python train.py --num_attention_heads=7 --num_key_value_heads=7 --head_dim=64 --norm_eps=1e-05 --positions="learned" --qk_norm=false --attn_scale=0.125 --bias="all" --parallel_block=false --init_std_o=0.00402 --init_std_up=0.0197 --lr_mult_down=1.5 --warmup_steps=200 --schedule="wsd" --doc_mask=true
MLP neurons of a small language model. Each row is named by its layer, matrix (up: input weights; down: output weights) and neuron, and shows model dimensions 256-447. Each number is 500 + 25 x the weight over its row's rms, rounded and kept within 0 to 999. Numbers have three digits each.
After each neuron's rows, "raises" lists the tokens whose logits its output raises most directly, leaving later layers aside.

L8.up176:548519507512489479511541463497501512515486523509482525509487523495504508515493502486491473537559470471461507447466506505461472482504515537495511477501493490498521495487564488480498507467479503501493484507488477475509516569492547489476531509508485506488493494476522497471510526514520500507492519551497486490470550472504507529503492513515488512474528472463530474496488502474506495525511476472492462501506493475515500518496529513512492504487447508490543457463529477509507442490513507517499500505478519556510501522495447490491486526552561522469501478504530541486485501488495466526
L8.down176:533552470510484478537498508499481466504513482478474490483489470594530476488503542494480514522524507514534473492532479508521467503550502573515466507465512445536479528494539466545481486504495507464479499507525511530504503504504540528508495526462475508494492474512535522564510515488463503449511498539509479506433495522478518501497481491529525522488518500469525507513520508522511475498481486506514473463480469510507489530498504477469475566471469483512518493527539478524498525491494515533518479497488531490487494476499482471504498534528507453514545512462474481496458495488487499509
raises: "er", "ter", "ked", "ful", "ig"

L5.up357:505433515474467506487495489527465514486509514520501460433528481509519500493528505516514493502496548503478482490491495513519473538472525529547499555482508474462500536474517549510507497488520499529490514466496530511497517483537541490505499477501508490481510480463531504477496477528575469554499488489528513502498522515544515524468522506489489517481560498555531514503448472496536482487534496471480484469484502512451486474527503527553496508517557440542472517509505528483479549553472502510459516505477454493539506517460507519488468521450507503487454510504455476510496472536470481525
L5.down357:469518499506433536463529512529473518486516489490482461494562508503463499549452549493497523508487518481489520465501547524550515502447504486469456497538515501493496496490499521469486463552474477543502567483503484443531471475508521496480538527494501546456518564482490481466488506549485501480503481497486512489505469543536501544497508525488438457489537506492469492491494526504495513520496457505494527524533469558484463509451489517482499527491485498499498481456496555492496512498501485478478546492506502475501548507475497512488535517485511517518488492491533517488518485462496477479
raises: "son", "od", "h", "ow", "sen"

L8.up856:509475473525465515483504548492518492514513479505571511476501522483490485516520478469500499468500504467470519491459491501491471550474465488507519530501530529468497481438529509518476496528453475556485486526490546502488495487491468524490586447477482480501479487505480498501506548471526492469544501497535517526505522546507506494535546436505490499519523490502465499487531505509507528540476496486555470477496517447467509534454490515524524459550502484504520504468521489509526486509518466529472538510505531538483515483505514509482485535483503497471497495509451468480504479518519487450
L8.down856:508458481448514503507475504509507518493508481496488513509461544554478514452491468533511540520476533506461483495512514528507515506492514493520496516526552527456519515472516494500505471527505480540496464495498474473445423517494458487486522484471485491486540484507507515517498523477486521486521480486475461521524524474515456479501545446468502454524513480489549555504493466547512515485401480519509498496477504466543480462504524484490519553488530506524484464509481520513529473481518473513533484499473471531452512476498475507503494465521526466517501448478496496491507479475487496523
raises: "00", "01", "08", "06", "7"

L2.up1169:478486509517460530503516524433506490482473478514528543526506484489445522487501510499485487536499498512512473527498531491563512481527489464506510496486474467509494494460507487468552541513493480509512514489527515522501485509475503536512554515494467505500510480480505504451509497513517497541544514567524470503473503505497501474528533467511465489469509481483479507479496512532540494530562503551463513536479525473502480499488474501536513526467479484451528486559507510525499514503520510492514500510490510484505508559519504512445495496508499435502557468459543520529484476517512480534
L2.down1169:485518486502517469507503503530536514467548455501477480541521485521503499468493527505487499524512505516506504523498519524500517504496483519512531510536496462534469468496514524531472501500498514488510544491524492476503500509455510467500459501530457454527527466516507502490490490523513511458473475510481484532506488513496517554503419469523450473531490468466521534557497490494501525440478445490499518521486478490477519567496479502475507517510495538509484569554513506459494528516492505499530448486488540484464505546480532546504480522478502457509516468485526473518533493503500540492
raises: "ly", " she", "rid", "ara", " her"

L8.up463:487540559491548522497495460507514513483469484457453514513489510494486522467452539463549454481546480517503509425497519503520527472497502500504462541507464484497470521483504489504515472526512480524509512524466492527515482487483485552469486467469488503507525503503506512478517491492526483480521520503550500527492482482521518500514537524476482528477508502467489518497482507534523476530500499522536500555479529547502527535448475533497537528539486491501481467517522521533467430483521493441505474536542458495494448504477532507468473562507479522494485495497481474486492456491495532498
L8.down463:508546524444509468515512477516483474509507538458556490486497549541500514498488506492507542482539469488463506487474519509505553494473500490501507511511504508536451473470455486540531457488504511464522508507548470525499481477523526478481469513523463513511530497467527517474516524513535497469474438495476533546461469525534490492474478502511502505464479511460492499489495497508518492509436522478511503513513479508523467502531506478458515488556496460524480512516511549498492513507503531519526499475530463538516466527516532489471509523544474445491501503513490472518459536573516518453
raises: " to", "a", " out", "-", "==="

L8.up1084:491493507440458527500478444480503519518547507514494493490497474475522543478522476541488513451543466509467539510499485520511504528497477495543460477474546517559508482508530490520511512477485467501472506529470461479507499535523490498499500487507481503507534493511483541485511523501512532489483498489486483509460504522510487506523510505492481531507502489476510495500532534467443513493472533480475471537492496505495500509456526502528483514480521497523449546523498484491500480454515510438500511508522480526463570506507514463484516490484525526510491511528512471507528498488440459519
L8.down1084:503510544530475492504500499556498494484501512510467519482504528494495543499491496521464436493511524529495543520477497481501469479508520527457497481467493534504495506491557489482476464461487511502502498459535476522493518529471442518455515487473482479570505495502526483501490506489495480519459422481497494515459497531542478501440439480535493522491435505505464544449506488464522512472468548500519492479473508508480529514506519476482517498473486445468497483513532511540492521535509497497566513548511485483530483462507473515482490502509509474523476490500523484487524483525467517519
raises: " all", " most", " only", " everyone", " an"

L8.up1281:506477468474534529456518503504491483476443443495466480503505522501501534468483531506479508453536525512487496479507489507527458486497490492514493506493449510487498498516498529472537525470497507513511496476519485499533467495544504542452471464485518517509484471503494526453456502461508526556540505500513490500493494560482491465494503479510483447489488471472489505498467450508467479494510502507488497493538515491526513497487486514497536487476456515503513539487477496522532509515503479506459486552453499528528534487515519465510524478525523469485522498473459543484489511516482550511
L8.down1281:511509477534509500480543496484521532470505485525510542514510527514463487470477513490485452481448480502505517478496526497549481499488529484472485510504495531523526481495504513457514480532488539501483475522536503506551500511473493514524527530509531495543487529510501512473478497517539444545498531507541509549517482484482488543483488509517495479435469521452490502462496476510509472513512508534478527457486490486483470487529487483480521471447488515487495512525489530516527528520505500532533533505513514484515515476551502473491479486510522485522502508529482505474465492518488488497
raises: "ly", "ous", "ary", "ated", "line"

L8.up812:519533482487502483539502517474532489493490553508475513470531493511463491508464469530507497527484517503502543491522477557493486517505462502502502500535509499474525504531511457519499497490451469504469495545556529489479506537506472500520458511517471514486487496519499505436520562505478542515500519484498514492483487483471507491483481509477477473520467485520478507516522528504521475511504501519489515499511544515527508485543509530492520506520485520553488524497505477497506523471485506422523472492530529524466494546489534497484402492479512482486501509473481477483512572513488475485
L8.down812:475519453461493504495522500497520488477524531515523458507479480531489511484477491515527508483482454554485516481501466558492458508504452532464498463511507548574502553505486490504464487477532505522516516511459458485465478542494486475533498510516485471489529518539480511495462491497485483517520475512446501504491515528449495508467450507524496484492481483457532483493512515501449537519548508493506470463546531474514493504552501495507539459517517534492477573503508491448497517532471477462505497516487468471466485489517503493498533520468508480500466494484494518525482493501515473462
raises: "elle", "et", "ee", "em", "ric"

L4.up449:488486445460538474523547447511464519474506488491446498480494522509537507489528501493515506519504496500488472474481496505476488532513547531493515503482445556501487491551520478502470475530524503484517495504496479481548505450530526497527524497479485490490490535485524484500475473499473516539543453515544548474478511515482485446527524492528496515529502470519475470512446536499533515512521526469486481479483481485498526501497498472483516482533497492504497504531505469466537455521489484511503490513456493504517530554504502482519512506548520510540534491557496471530491516515487461521
L4.down449:488528456497442482535490495512508510495526513520466511498496461506489464512461537478468514532531532514497478489506480515494448483521546544483503494453515459498518488522522535501509523480504518516515531504512514521510470521546482473534512481461502507529514508498517518505510455482516470502509486516540508492500543512531507524502481507480490500493533485481522478436516486502511526435458484473445462557481522495530495469503477466519498460503552553485479483521479485516487510517486536507506490514506544549540526509472540470506539525481505526510487490488506490507532511538506528465
raises: "ical", "uc", "ec", "ists", "of"

L8.up845:492491454509498504527525489520459495485509448494545477499471506481482509545489472516551501498540501509538479481504525523501529530475504490503529518512499462534494527493494553495478490499463490488513435499479473499514554485493514511495509490501528467473460494482471491486458522548500493479486550497455496499517489532477456504479464509457500504445548474504545518469526473492474546497481509521487513441460508461468542516504510456507474532549517485518509534510519487517473501483504493501507490470511492495535493513511537471552530503479483459493515490506486470511517507498507483522
L8.down845:460507445536544451525500508523480478505474475506518530448557522521504513490501480510568482496488510449472509499525522473545492509471502464510485489498507535536503464501497520516481484516516520491491468474498506482529482519477515496526537512494488532466489513492515514455518522501509518526500506442508494551517503513474458466492424495437495474505487493547472503472484540488464512537491458539472492475483476468511479522532541486450489524514531503503480513517502460472486456519507501502523516494493484455546522515478505523513440489521447509477476474458490505542486490517491501505
raises: " basis", " side", " level", " scale", " sides"